MLP neurons of a small language model. Each row is named by its layer, matrix (up: input weights; down: output weights) and neuron, and shows model dimensions 0-191. Each number is 500 + 50 x the weight over its row's rms, rounded and kept within 0 to 999. Numbers have three digits each.
After each neuron's rows, "fires after" lists the tokens most often just before its 100 highest values on Wikipedia text that the model never trained on. A number after a token or word is its count.

L9.up93:601493596538523440454446487523428492398439528532468448419422579449442461518516448599561489458446590483493591509494546411565514499380559493480487540479530508520480513546578580551470532491535416487443552577472479488564471531671511607437476470472431544522518423538464432478442483469502555516471455520493537494505447520477521546495502487480533448513509514507546518439511513505462547480484494494524416467465569493454448581476589446456543519418515547459546622457395499411527564488426481455512536558516501578586354596533528489497488471521513575539505489532466479522546479505471472450
L9.down93:438469455493543459598569462537392447479481476577472596445530564495498516411436532494514465520397464427475425429486471483530565502418597582535527398444523525471458452555580469475522488513572488452490471468396500437523487522425524553611454497536469577538497429482432451393547415615456542424494560584435507576556553596540483532539525560542483516539517525454541534517447638519530468527462507497581496515517450574499490475471524485532508398464580531518555495494501478527427573429472489482468463538493477482503459507439460528543445505526488507459552484537458589449496498579560433476
fires after: "A" 23, "I" 9, "E" 8, "is" 6, "dis" 4, "im" 4

L12.up449:571480481461469459562529455428523526481528585476493538502508469562487537433506530565475514505545516507483341411544453500480402485424526508515460462488519510527449495407462550498457466499600525495479422550477521516495551438555492498509504550498593514556544420497435494520509504476511541548554525512486502477576500551539558607470440450554491460458516548517497502425569513497518511429489506586527504508470468530546413516404459533440493451604408542544647506488511495587466554471469480414440487388499468427469574523512371532431448554594498518575451421577517571478390513418479520586
L12.down449:433515578419415443480492466486506626564621569448553498515530460478531515541440489525529546619513493399537364463445465544461455518539478539517462500470469501443478490509421633442483506519544589496546484468471476512472599426445401596515574575488531499522503446491492476458580445578497490542507525466484372485510481537466530571537455446544467481485464519667500461560518529517535529486476486498507519474445434455513638417410526470489439436625497531530563551486512512512458543565472461501456446458466448497506478507572409496461470560536494436532472484482482539519494540502527479490
fires after: "." 84, ")." 5, ".\"" 4

L6.up72:531486572525410505581574496428520460434491500496527555560478515527502443525481530540568570508506509497480517507455491519579524491491462446477540454427587558488528375438533576490529474465561516535571471616574433500442499524435527526444507355416489508405621473407452508578555535572491549464480485513485439552463511530491381502504550491442445479473510495505508558524449468517463553518503550473557549544397528402532487616440537399481557479483508474394458458457443573418514521587541504541524596488529416517504543534505536503520475439526441435486519442581528458561485554534461474429
L6.down72:483490518559556508459456488593484557464558514494495553487511497450455565582464434476400420496442524460530434533471489513445515489506447572487556451493450570512551426557536514422531516555460452455503490416452482467518529446463570477540478482522441490511461534538550580500593527536468551485488527498616500491436545542464553424530533428501438519446467536513500418584497509471625549434568347485569478513543476606448578549563543516542523498422510454464569514533508400446517418508549502417495448423569627471494465501463372529519478527509430458430551497427483519466523582569561503482
fires after: "the " 18, "li" 12, "Li" 11, "R" 10, "L" 9

L8.up240:472571383440435462450501558552563539544482497436530523466399512556434441485570413415608535524471562501487527461467477409499503433540387463466518408461537527481577474447476500488436569510502500494477563511574537421504563576589483486439563442502444504475471552475495501542486470558533560509523497533468531506502475477397612482624505496490477397518501531470451495538430507553472413429437540497549529513533553502546621656506546471510439497456570531477464610535488520447570625570548514531458476476459484498514501536475525490519486530464429466522512445465406530535461500458550468519
L8.down240:589488556575497464549506516613486508509518514451547574469665453508577508463508538619462529510448562517559524454483448603473482507471439507454493448527513449514492478485425504517489445552452515538582492476470461470521524458521484488365407536502487566564550484494472510521463579487490506522526466478510506519532594475460488427465492448542476497538500482521538575556557511569438554485447502482571530564484466534542561436526351454561437404516406384523514495484470597520491365462454522407469467421607494528424456506495514530560476437487568453488564499438488470456553587454471527445
fires after: "S" 21, "the " 9, "ing " 6, "em" 5, "Al" 5, "rem" 4

L9.up657:570535402515427406475438445576481478494497439496499453505491451468532484548547467495591470506506438494549630540542471478465518520509498449604488392577530542587521519481509505476594443573417504522514532446555536546482481514597489406450583533549601417472546451603443540446497548555464493528546512521570542468473486475437535459506543481518491428496490459500474507476510477492412500555520505595499590455493535533552409520469433480406473466524511531622426377495505429502442558543484527440469465464441502540544614552436482528447488537513418536524411467512484442470539573548443525557
L9.down657:434491546395510508435419577421489654469496548458523568510530514444565487512465524486442563516559418544523492465482440506505527564549540396528419562516457477483466507557497521544480468458598502480573535449488527456401458451437516515497484450636406519492591504550420537529522553501614383572447456514429462479429514499475501399582485425565562549485522451471432453520384555490557475443510560488532509492500495557415570504605488463515523554543498452489395498553433504463533517507541479480451514501517556548479520466532534458528510550476540466484558529505479561532542403455570513478
fires after: "m" 34, "p" 18, "c" 14, "M" 12, "C" 11

L7.up741:469487495565509406498492486565509476417481567458536537466417486528498491468558471514463494572520437478531531510579424613516518479403460490535439473433593407491505480579500472572597481480582452556424513453431554500488470497519539527470527469564550553544549540552493545512470470573573482549554442527468492452396567543446468504549431484545558505574514488473519517461445435538470399400424529501496461514433554498563628457446571469588535492474510460375555571574508477465500525561578510620490419493518489432496475469516495470566521490537506381491466481552536522454483480411452526587
L7.down741:425483468461534490490539544520481582522476494498480543483488437442426539513492554511345441537403504511489483494536413647544455532491443532513470484474515539520457472557513556528422552490516490403452521505539545528485571468531497590493471496528519487499494485487459517477532500496441561516452464619558505544436499560501478454528508522545540474512451484663553513483577532460553543404530449438494535540491454544526517479529581424480480502555456494466452483545555468476466471481559506532388488437604398490437435529405580550509438494527524461392513452538333485601499499522617562527
fires after: "\n\n" 58, "the " 8

L10.up163:587380505522527508543436547474543486469515446485500500455537475515485469455507515468502613404598482566572477572536510503488520462488461589461468567428504442499409448490500386502432578633541575552549588515413491492497437486507429531515542616508421537386568505504475491528530472495505470555422452573412530543522513491571453466528460468548528511505498530447438480498533455564513482406514563547543542459497538492422467548564564481492470426466469610515434559509475559495467512520426511500495520465456564476565441513555563457440444515412501548415445575555439544536487420557537484448
L10.down163:499467419498459468467444465462543522537491484450476563484478511430386507447578477469541478428479549509552514543562454550452522439559596544551432579450550544475518534473414466528559464419529534461581377606488557490483515522520553367487541476415454462431588509496510457530436429548552484492478463522525537519482411440483455434511439502578487484559511568579589535486490505503496500534581455543482442554652437423588473496440453502422490553481486495510585561549542511578480512520500437465500490529515558522557536470529433479395577466464553598496448537564528549493542488457467441470
fires after: ". " 29, "| " 20, "S" 5, "U" 5, "R" 4

L8.up682:503558583509504542430452430454480540540448498495450452434432490544565451577509585532551501423516522536524482433512565540573434505460583494412467469470534571501478396554451488541563509499395526504523585517473428542507430511549466546493463513537508537514491565503548539475474509569407519444587493525487476521524565551607479580558445509492403541540483529466533494551439472479436541462489480470503436519455630470445494426446562485504593432510399477466506597548504426515506466414456464486601505497492463536542552474559437497477489457577409485602491437547443484437508451601475606451
L8.down682:547472467559483449526519497426452461485546560517575407483473527450473433471456534525438468612437503482448447495491465465505575521495558615555553492468621434473527491515526460529447529508546488517480485489491493472531505531468565613552523541468540525478476468500425526507444526449584513493452528405439471529539588452536481505525535482514479470475603491493469592614544454458406428456588467535484457433503498551421544552564424487468488439611619537545502423478457448491542518567433514520474575511497369448528562559520582575504464584479457414509504470419474372521486517527540450481
fires after: "N" 13, "And" 11, "A" 9, "J" 8, "D" 8, "im" 5

L12.up50:506532521492482549495484442433494577600504503533469400474443460508582478516544535523546428461418431530481558500533497499534407441410538571513443515573516532475525474500481542557471503518470458536573453472440547428424523554511491493525434535501464493416494520505513487551541499555516520478570395503525439385416482480413444471574417495565470525426459444462484470487577480436393564580532590514462516492468559484631604570467497491497543489535457517384462447535533537541542552444611493548542506457621532549456488486472468481336471581497487486563501477491516559525505439508533541522
L12.down50:395467534558550541503514486461564437456496412488577550561521446500516572482526563521420542527484490420504453486415507499423589458546408445619459431520514478449497529519620494488482533579520529455484499469531483491467480445451546503481515565422565543515534504507508505493540491492462485562428590406506546515513453398473497463512498509402486528535495505351509572495532491576566491545572410523493479493542434481531433469476514486420504534531528486543515532555442558464549562571395507474527424462465495480514481523652506556515530507547503555574432568462446461447548574529489448340
fires after: "M" 22, "m" 9, "a" 9, "ph" 8, "om" 7, "am" 6

L7.up590:481523486507432428439565565585508512537441449520481403485489523491489528547560496411453591411560471523534509551538497490627508541472520518419437474467580529561397501479569587489526466623608461440450470455526547530574494510503504527532522515480589480522528529496532587420470531480492514519487399523492396526408482527502479517560428584555561451529490574528530606446394423551410492518507461467520420555487539545512443532486548442473551437484461457371531536503492460498453418517588462490524531572507536452546472478474551484539533502592475465441493471440537436437433462523524481455
L7.down590:471499467438534498536509565428429507440546529562481607506452451518538534554464515552446478541453603548527431547500581541557461481362452456519527535479556566552465501484557432507506520521573391492510427452437519523520560479476470546518507542467521519424517455575534497484598427590592472531500497554514467462501459556525496435482503610430393476473524425549508550528517508540569492475481528471460413376560424504524376525576510425482420544492550556506633490420510433475495563477503458441446480401549506507520459456463445516517512513510483505546522523413420532496515528475614483469
fires after: "D" 33, "\n\n" 14, "N" 13, "C" 10, "Th" 4, "I" 4

L8.up258:513464589479596560490459507562435420416480495568535477540524566549521532539404482445517421516482497595499540410601511606557461439504509477535473416452522493428491464570493520540497474540475552523483482475401521518526428525478480490456517527451507497528483465487422542527501502464514484516419504463464454502465517495510557547545543489465507448438404475525567532575481494391480540470464504482532380544529432465529524636458513552582463445534510407428519424442536526512493486427512582620499507461443566590418468580489400569532498459608482505561446478599516472537491529496537558404
L8.down258:507563515536417529506574483546530554566437494495533547462588433465424595503536468478461427477503522488571403447406520483464500474532555436503462571543427480511489510494529455482558468419516551539472539550525549532503567547408469543468476602436652464450589522510535427480460478496427528454518507508466567508516482488516527483519466516607490536532437506557520463484524513556485454589468441483512539356405536517445585514534480532501540547518440574514542489469375535503506425509428474436455472492552530523576549572456466522404487567459504468541506512452557452456485409421413450615
fires after: "." 22, "iss" 10, "es" 9, "T" 7, "t" 6, "D" 4

L4.up133:561549540524494473535547511550463554461527603447473580482467400560488482403488400548518485529460437429456465550597544444440554471443477538471467463509433467478508568441473504513474535435574465589482487515497457515598416592590455437469463549478567490466452546485611474494527439467552463469506471480477458510554633494535493535573523477484441476558532488405452502491539522525534564483576493556447442389444450504457440462507537466422477515437529534498523510500431482529442593494551468515517506532405470548492512523559639575486347503547497420484484511562474463517605517537517495470
L4.down133:452596452477441482505522489442469458486512544599499512516618502556514448546447361539509504483535546609513508516484511539511411525547571475500458515585488476486569512512453466421452496544545609504567520516596528499532389433457548547490519558484417460491412490466425473481511501544473460519531520427511548492511458470521489492456517536463508517485524609437611559588399549497530569487513462463446504526526522481471505503573512427431505551438504523443509482506497467568520566544509652389458485402522598527490521505363470470483545493493545503467448544470573493385401474451486501459
fires after: "h" 18, "the " 18, "ch" 8, "al" 7, "The " 6

L4.up389:464538457567471468489506588501499459544572447591431542505484447521550493506540427520534439426500522537511488569566461515374559550445469494523514460479430519550484540433431430504482430577531592436535414528513533474414538584518477439428557420433500565489418446538544553512441499503553418447570423454476506528467502531522553459484517632450436555576533549512447529479529492496477496509539514588462419441543439505499615436504514556483489635462523531463432447475487535505467526489531528494511498539546558317471602497437468516515474536472499521506531414558510560519495506500565536432
L4.down389:573537491478444466511461530500483511443521521478545508488486465476478431445508508454465513549516523473466526517368493509640485518486556496551494479517532476414448522519477485491464565598472591467391587500565431528554452430599532554591409616545500452524525546422357446476596507515473511481478574523450504502479492521459430545561524470508465461404473461472505490544495514456543523489486621513598558441428524480526459515513487574410573396504502435516529492443557420505602504509464491485475561461491505533575456535467482543511467459524465540502398454454477502550516532561392517635
fires after: "w" 30, "W" 6, "exp" 6, "m" 5, "eg" 4

L6.up752:560468481496523447509575519455513478470464478423584511514372484553553446554530555470453554521573482495586494474463539477395543497530455507501452461427521500544508522468497533542553431509494548471582475449483473479458466536563486433503453509502515546419592478539449529478526538485514607508437506514610475510581417513499522454545473505524470384494541518503492511574563542512519462449403574488525473562445487501476477454549590512470461556528505594605637452473435442518502436479512530381469508567481515437561524567373503449470359597414440485471551549493561503536585464508468451529
L6.down752:490499493582542569446494499499515373580502469453520455511492565438401467594565555491607559453494505417419438502517515501417534595471495583571552547547534533447500509560495455438481531475560500495390590517382510514506522529500478490432482459487422571422561470465471539459516575482503572498527473539516437419510465478462497404446512468462541498544373499491619525575521497537569485517515566518520565410511521535534454594493504496451465476522499534497624510462526501496550531497555488516598555540429563447414438547481535439368437460533483488523453481475419468524526509454479511496
fires after: "S" 20, "Pr" 16, "Pe" 14, "P" 9, "Comm" 6, "sp" 5

L7.up756:467585457495511512511338584563438469524526604602512504497481517583463535536572410454459490486546437507548461538549455398579468513547502511432493437524490503520439462450549504457524400480560432445478529546515544475488458469543591457508604431510568389515407476524556494526523458518495438576458516587457457538483410488469479505616477555586465532509554466510445443542458436524521443424531517613413555469443617489464430530453506496559478482546505452366501551553512486486538564503560414523527497522555508459505571451484518528444481443520469531514508510465475493546515506433477539515
L7.down756:565487495522543525520587426546577501408573438430421437521502448445524425403413492531541551519469554522469519462456581557465541485497529500591511517459531481479495618622468466496511500502512514524579462537556533510501477517523390516431459555537544555418462575482508459413523423542491412555523472467554581433562507473419514553404488473542517530503487468451495535554448528549478496471506439482498449451512455566511517471577535536363503475400436518578488504513526589524497391580447550433534448427474499581477437485499503523547519561500437444521573561390469505567489461556478549520
fires after: "'" 48, "the " 10, "S" 5, "l" 4

L9.up23:494481537545509397521571491515519487518540559477491435559521402524459516539510576457483523515532514452487435480497466438516390568476477499522489524400511463507449493480550513492450474538578483522568436500539517470506497523563507523606561486460524435559415385476450571493593431523543543582432450563513470455475512581495529537571504483624526420452530503649572467452545507518481500479550554463457481547564409491561532450455376521557527555535437563521592484451450502459478497468578505468365456424479490445453492526559385528495455514598401468559489510528488518511432525526442504540
L9.down23:429427540555500426511495510500533550543535506440537513521565380498486530449471476469533605556509537427438331485517533431497478488559448574521565512423471491473478502471549522546395453470523537468526460455529525476480583444464446599585540467469475476471463453444519447489571461545488594546547499467501420497580541534521459606537547517556552450447512504738542479515571527491546561485502519494514518489492423489517496482468434480507499376559519515485596520454439503514509464528504480447451473417486483453457495509508468572479531595480455464573432515499549466516412562441535533476
fires after: "." 85, ")." 6, ".\"" 5, "|" 4

L12.up353:499541489507603561429441470517541516471470505499475467462495491506488573413474477481531529476450464401447426423428498512452491541397512570513558444424527474510461577482500468513443550541471523487560489391481542466470577454474450545553532423492521497540549476440481502521545440510586463479591534476599421505559473495571594531484510356551672402475516479538528509465517457477490520519599529547487464477490424495419528479450414545504538483534534538498615539449517485493472539461506463497535541505445442473533473503494418581551491615590470421466503498568605502597476455453543446471
L12.down353:533405491486517469503497466412548496582538513482502578529515484518507480541490437474536498535492525509450429558448469483530542454545582473522524514508492524533461501550491572460512458511527414456548455513578429497485545520405525446586526570587511536548423436433499472542478533500463480571459506487404483501420466513404537588543449537445429529483536541684523450476441529449502505402546419517447464492497453547515506508546485429485493534557479456641506520471460528446589565518402508454474541514542514459470565552438583400433505461524493501544591564502473392519617516463475581394
fires after: "." 62, "|" 30

L15.up254:463531530489542406598439433566613513517455541485580489494503495478448604417487503403525421527542453464529546571522525578453412518419510589538450526505552495468612536547470562463461558520466465509494543562569526536381456525515456519469588521564555514517410534528579490516529541538521423488526466582549511454542547489340498517539397516554463459477457406464511537497524489520503490559453460603453490471485532441468493476498487405461522526485439396423455497461494588452410557432565505528489528486486551524523496518433404557405575510512532494515484468540538457568505482475488495533
L15.down254:411445527611523533448526514512502480595626471407406496595442497580538483474561541479525568493493553503538433473533513494501478457551455478639462586553386520530469538536463438531609533409511469452566565513558541412443581483519569515375448553505506458458557455513493538389430541580476510456420489490492524565511445509459487548503486519452520603466476582552467482420530525508474503471523527483520450505478459495493543514469535456478541520528518461559439490557450510516467463494503506557562422522581492412461458496485536513450409427419576494472553433498499442530517535550436467410
fires after: "M" 25, "m" 16, "n" 11, "N" 5

L9.up352:580455416468542505493449416476526527464483517511533486434498514479521500450547538480539486525613393519582491535549409449466551524501533556391469480468499394525428449455531449507463566553614424614504499505479496416493622452468516489537511553506472413486574534473406512409538464538450510552439503594541527505444455485556455434513535465466481556520446491622571505441505431549535485511421528504535499474512490479464557571580495548481534421448410510536381540463435537464545485492527522446529556555512611530458448486533523456451510445542526529585407457551575556534510484530438523530
L9.down352:523523487543479488510435465499591476499474469502581476506495595501461476498520556464573469524573492491502600497534488601447486492490558449397449503497561469565527542472535597489474580553483453514540446592427515455456545493487541447440558604506359461451555467491550510548515600511578518468365449516494503554418501502592455451487530398568457376499485479350490481465482463576507431554546495539592549526576516470498493478444417559481491495467437524411532545528457483505529550477476455482501439483454536501483482489545573385534546504456515622428450537497507564522462490498465524470
fires after: ". " 50, "S" 7, "B" 7, "\n\n" 7, "p" 4

L16.up312:374474569550495476457554459563513493536500500490514567573615467556499582518467478551485455463564499462520500490448537509399493560563553475478519573526491485493485431504467481473536482582591414432438536548496487426534401497462481525537521456463593546554614489589438560546494501527417423524450636544510531523566577436476527437420516502460516412592430534478529487497562460479484559487521413559463584488472551459512475477492479454454543495558494616488495507516429410470512496499464521499473517562428436581618449570484517490492459441481439428477489576505463474486506458529430397497
L16.down312:531442473548566475569493506548560549517521564485444494472416569548488465467549543461623525483512508538481562478524441473433543460485561494595541491520464457480491578458487392560506524475414546521496490517474501510533587444362494493501513455509450469498455627413501499552460500549573395446510439507496527514439423584487464477530475466578538490482386481464501492457506490442482470542436573367499479539585446513505579512463559443462555460508497502427483652466546540446517570432508500461510452564507457486506548411537439574471504572589561530491599515533464557435475482455569458456
fires after: "B" 17, "C" 16, "b" 9, "c" 8, "T" 8, "et" 5

L14.up715:495478449553497465489527500536571534489442551524480488556469538452378423481558513462431462492557499434560483550472472463505466545469390578503411445462556429561546514530440506453420548544657520597481556604380509496473544588509492411559496513491453455540592439568522459502564480525562499408416502464513564608592550548490502477521503407440452496473508480526504561537506490603501456466466523611557504458467528479386528525545527601528509508515432459556418539453518485532462500489516436438466476488467465488507497495511536414601517462529496527466497421533443580463520471549485480487
L14.down715:524463476504421440460498498575502503545476481459481570494503416557502513532447435435482440493475521430448446544611552546534487531496479484414473487427541504439425484400493565510497455599620535572530470494470468494522491524392545494493582511540449532539578456462580497570472535483559543498455566501561482453501502472519449426466488525504450469473451475498495502512586661467545574458500524490481412489514474507451504455519501587572528440407478460455555543528638522473602538470411422501478519428527554497592571361583491499492591506476572536468549492482476434515494460457583464494
fires after: "pl" 17, "l" 12, ". " 8, "me" 5, "qu" 4, "Fl" 4

L8.up685:524462544483487507480398431486461396482449417432595544530482531510509575546532497558519489475481498444450508452446368583507442562480461578487473422510607487591475507538511527446452563464451446496480489481629512451486479472489397472477495562572453409417516512486534465457400553453553488510540510530468562471519548506529540506528455529423562462580422458450594534503538500494520477564463529534504452490530542491498464510381562457434478587535465514548545508411518481499550415452574466526430582566442538449506430500508463527492530568558655486562509553493509489587542560550499501548
L8.down685:541580411536493496544375536447463522504479488413519543494533520413559457423584446452517514541496479436525450549482584406515540439558549498442430544480521428477514557599521379539546541503529497471509455502476486542540555470477510601537526478473507495524460514576443554494617504540468579553518513520454507449524455438512529478490464440510477497526493474448419546533407396561468459439551485496545551421476550549508489379571542510561543523552539417488548397497497491502547588402523459466478546551453545460574516427557581528441508504593472481513434512520484520495573491343461511495
fires after: "m" 25, "M" 18, "′" 10, "l" 8

L6.up659:481533479477511485436473499522478480458430516533517538463437501512466477521395509480518466482484508491456479497502472525454377422585422530455555421466506504429475529493476543567524469472599539561551482543528545560493516554504583598458560452455448517541481575488428544551499535491505511431506495457524476565568507504521504534440543545393457505410483488569498514468514577410536378502508521562489535503463446392544531500551581556433481600501494474491428554440507395493549489437493593444580626520466511461476467557436496456505523484486435521591462378532570536474534457678577498486
L6.down659:423495522594512471605472464445549532469550461438512432554480584559516486362546514447565544500457419538428578526447522491479433492566482479446539552551548556470520486555393483411562453478472476572455540576543528540502509550518437526494406481482433533482399514472501515440504497497434444450599462469483467413439518467556488472464477472492609458499451487418570495529601497552527548554494532472510478427618460523476504522569589526384568465481439447479469444581526499465519476515502537511553499607487463422473553440445471464485519558449532534578494552584508528553443526490511597494
fires after: "comm" 24, "Comm" 22, "comp" 8, "Par" 6, "pr" 6, "sp" 5

L7.up749:426402494451530458558497600518516445463568480550596552483617468434504572483439463502414507510548513466441447483490502410502602490550563495483455436478458547468595459502420447497439422528509440535487507515518451503546515496557569513535566523500484470557565532476467510540505532476504501518497570510470544459494552483565452394463479455471601486542475506550480566519460474459592543494482564527485449525450531520447494539593452513460520522430458569444496454494482557501519519486379551490543593420528539577423445607522554568483547500430487565503390429620599517536410502535466406503
L7.down749:431409514523506434503554526515581503460509514464525505480462528540453571498622538512389515537525497496525569469609508484441513493549516501477495493508551468487514512484498513523438529529469481518476506451325510468574503503543558508557515473514512542474532575459538522406531426557467470416529475600517489496537352491470516441584474409504440417538431503455470542468480485494516481490487557456608514650487445493522494458416526513463515577462515495469498454599480486445337523498536554536483530650481483466428511588562530490524489489469522535542429456622524499475496453457536445423
fires after: "c" 11, "." 11, "t" 9, "C" 8, "ac" 6, "con" 5

L7.up544:471502393549458549473500503452463555531562568563468512426444402516451435538559498474505471512479462454475461480580486579554564551354396558490584470498499488528431500525501445437485551611481504508603541574541514469543447458474489548555436447506534438507511471539526520507428532543491451492575486473492494556493540483440463502611571590475491515430427474500448463536538419480537539525558566509465453495623406499491514506424552465401568565560505520532403474541529465396477540515533484487492489550475546577519483490446403531479571491488515535447492360477493461605496582508471458502
L7.down544:412470499457560525563480530462522409478547545495416509587408461437417582437576575606577525417480435527547543471551454436537562506594459439380553505430474543532404433485505457503522535590508543470515565449553542542448524455497490474515436524516533549468447533530549499465620484511530498441454486478470531515500490534444450530529530502415526503460562533489484443503531483412501599406519512513452526429403491479489504463428596514375550509512515528384553477539574578462532509536492507560502454557532519482582530542531478534492509473536483570496443463543592473505461428463485440587
fires after: "w" 40, "W" 12, "g" 8

L10.up405:441460553552543592417442502433464543464472553523488468561470405587432501534454481477552590577521502467468585522529538443572535476504464509449561432512566435499457465455508536452502504455479422483580497457495546414521526474552486457434573486481637524517566500468536519594541471516480498453436502472587499460502533547435478521561511483535497472517478545490432473475455497470585519505519543456525553475435479495534439490471561424538416479474551480488482402497478557428592513473500529587472562581485551451442493477511599457521532461485392358429515481452351525596581503569514548434
L10.down405:460480560476501485548492538451419464585484465460489447537491385499495480459470559541571478574500551531479470597486405593593454592460457477595535516551409504444534541557464543524519407449589483446410460542514517469581538458431486471496507395481416480460446479562481540407586520471444561525536543500508508487425477515509543484498503581503465507448521445494529466589540499457541518414502551478501461573519559542502554486623512482455585546497573467489503415522472539508497445506477557528471451466502528543301474509511384547549509553558516484473581517487466457450429530511559503440
fires after: "the " 28, ", " 14, "The " 8, "ing " 5, "in " 4

L8.up610:523546599577509523547528559487395520666519538537422468507550506550575581479529558420480490467502507475459497569522558485510498544481406578463535447521615402483521551523437540454429535527485439466490508447506582523495553521532476431477458508452587456559522442520509483489431524465443474497524460466486498448475505467512540523558468436496467477597412543529423508591549430499493493504443450533645490436451436515507570516485459504470470490461477463405439463497554490502447478445519574533590487547438500501465519394527502503405421451537525510525544523622416515479583546473527489382
L8.down610:426570480491495525460617549572487562510517548461587477464520512529430471451508428499470496549472502582515457540423399573456519464506490472468531482563519430573501486508519485440561479469516572459534484547516546397503548379417517451493483543432437566448526427526621516540511498546489485485457502445548530488458441460506541515426398601455463563471383472379528533485540519542412534473469518493444540530543477592475538562554459561540547480470536452541538556484454463561534484417496542434377485487470506497548521546456433489535509571465511576418486551435601538544488448616486458495
fires after: "B" 33, "." 12, "iss" 8, "Engl" 4

L7.up336:569406527458544550575496527462480464461457509541549433449562465577519574479615473544613521519488547493634566459581420424497520401504509490545508533521578361478582519527442497498538515388575480377445530430511510517530515428508496574541533591456551489459526488485465505500524368490516489474495504564528514514505527441469483532499470490530538364455441546418534555521513618469514526481517525459523460429430430462508532549469529417500462483459501500436472505491467470517529631486398442494529441450508554514531560558520600494530485502515491506474529448454495437513465579471493516437
L7.down336:480443478472540503471534508592499499583471516610593442455530527436509490493426598492358473512387456539474445509419513501496405619444492597547494495489531507459554609462506519475573477523466527526494516536498497448522522462584540520491449532528542482568449495480502478450492525505528609405467467479552505548530427555475566531445522580451559448458501474540497500591489565387567514532459455453448509521456558560451517513548456511555553414458435519508499495531384565501489524374516559444394519472527576555464406413478504573576432492515433491507560501464466519495530483562467485490
fires after: "A" 21, "An" 15, "O" 9, "z" 7, "at" 5, "E" 4

L7.up155:517452511484490446509542510507496515482554415495443446540434493538497575481576562434585491498634482463541482595417554563476534499575524436568465464484380459452412562486464525481546411521520546458557556441477535526505452499571556487485411492320449565466439575475410450539530470589572455529539557483548512516518464538567491455479501558472490495556607435509383517605483474461556514600501488548403511525529494501517540502440524535545502552497462434526438530548414476580497497493478446526519481453555500398551475420461465546473436495470489534453495413450513564524488510480536546500
L7.down155:464564524476482527526455523419504446499474512391556379452473477550523390376565470521482521579522458474476535502517396490533534489641562589532573493499501452551458530496444515578501505544498577510456548512500488535493450539578493516559462521583489396474490542457409580558492458514551403476531540374480412497499497484359544515480513512435483499433430512427487461474574526506501531479500495540550484410525443520508470557503526461470533499545556565497503466478583472495594522414453473492575578553507498527482454438551489525526486498481459383530384542530470517532581582542477501580
fires after: "Ch" 19, "S" 13, "sp" 8, "s" 6, "Sch" 6, "comp" 5

L12.up548:566494493561430458513522455456491494491516530565600540542432495513401472444524541466457506434490427463486542595563506518461565538525514540508512498559534562440532424456473600542442431467414534452476543485519538431518497530506528510533434520482587478443446451548496452410485548560459526501515403472549489470489495570420447565573587479408596457551503490519485498480551493529453541532478550473547518532408554498551381570505520491534382478455376376567463523514465499598417455370541561466552456559475530471478493521501534470531470448528594437488487543558556461563540518497576539471
L12.down548:527471492414489547474575549516538491438477569442490409474486523448493423435463544399467558565514413437537486447403441477515608525462486474467535608493565437514481614549525446439503514450460599453541488468486517474449503463482367528541546489566485536523493464534566551504500484501476433537496518532453451479484442426609582501592525553511483454557486569465491534488433421486489500476537515559592524456502492520473546544455530487574464556477644514576425474485488558465507489534621435437539518504486500486494549479550451474466558541520500399423498598550450524416521458524580513407
fires after: "M" 33, "in " 10, "m" 8, "Ch" 4, "L" 4, "B" 4

L12.up195:525469559441493460544474545421511521486556513422504516504524445506372532487554456512518586591508574444481409454509470440487418455479492542450468503444482490502484499460530548505436450480539408532582506450544542441526518404497445494549534471493627458551536426498440521566511407548511585465607490537492419538530480607499492558493483420473547475437524585598495466487635509449604493495487525546509572512457467484551491522354446499526457446558488514529590486504431553505450554554550468440535474445469552455415517521522467498424492609520522530545489548579416498538452512451434471489
L12.down195:530489521569412439541505498494518527539591541458493601507555504527478538466478469444554609468512507476450382462484460439484504503467452575487469554510481486526467462555529603457411485439523500565506518467464475453479514476454434500496527573548520518449554450511533504538497460523521551514500492459438430513515454511462578554443458477519528455454484502866534406501563518478524549446487501489513496473459499427540598487448486498494456420554530470469603531469434493531434472518511545480502487482553477493428447459499450513438511543515476495573483504535521466478492591542499543521
fires after: "." 78, ")." 5

L12.up165:479492507475479460469403389458450524462586629445518427513562521507481555480513427490530545591488524369531443370573556550484443512440449507474499504463561496510442521545483491447509429530585515439502487563397515493477613487490482525495545476544526497519576478551540557489567428566519553490522530491494437527455495550478539630497510398521512562500466420468475474438465573476552482461516557557520586498432400523480490503412470499487603510575517594511504456498556451492423556465531505449461464575519447467501599500506487429465482499585512449565504477587497490567501429450496474395
L12.down165:465495468510530472438480505471496517555551574549534546501558553459501475447484464541517510518526517454537368534463463496527461406460495531525550503558516482532465508424504464380465541475591524594484468408483554538535498498494548502498567557511484508491500488504523465517551595435443452487597519525479447410504437483478564554487472518552588512446571607657534501493512462446484432421505525522518584419478531489539477432477473592438539461512576476583563520447441457491554508400505525560466494389511423460560524541425467402393603591539465465499452540499557493465428556414450533454
fires after: "." 58, "==" 4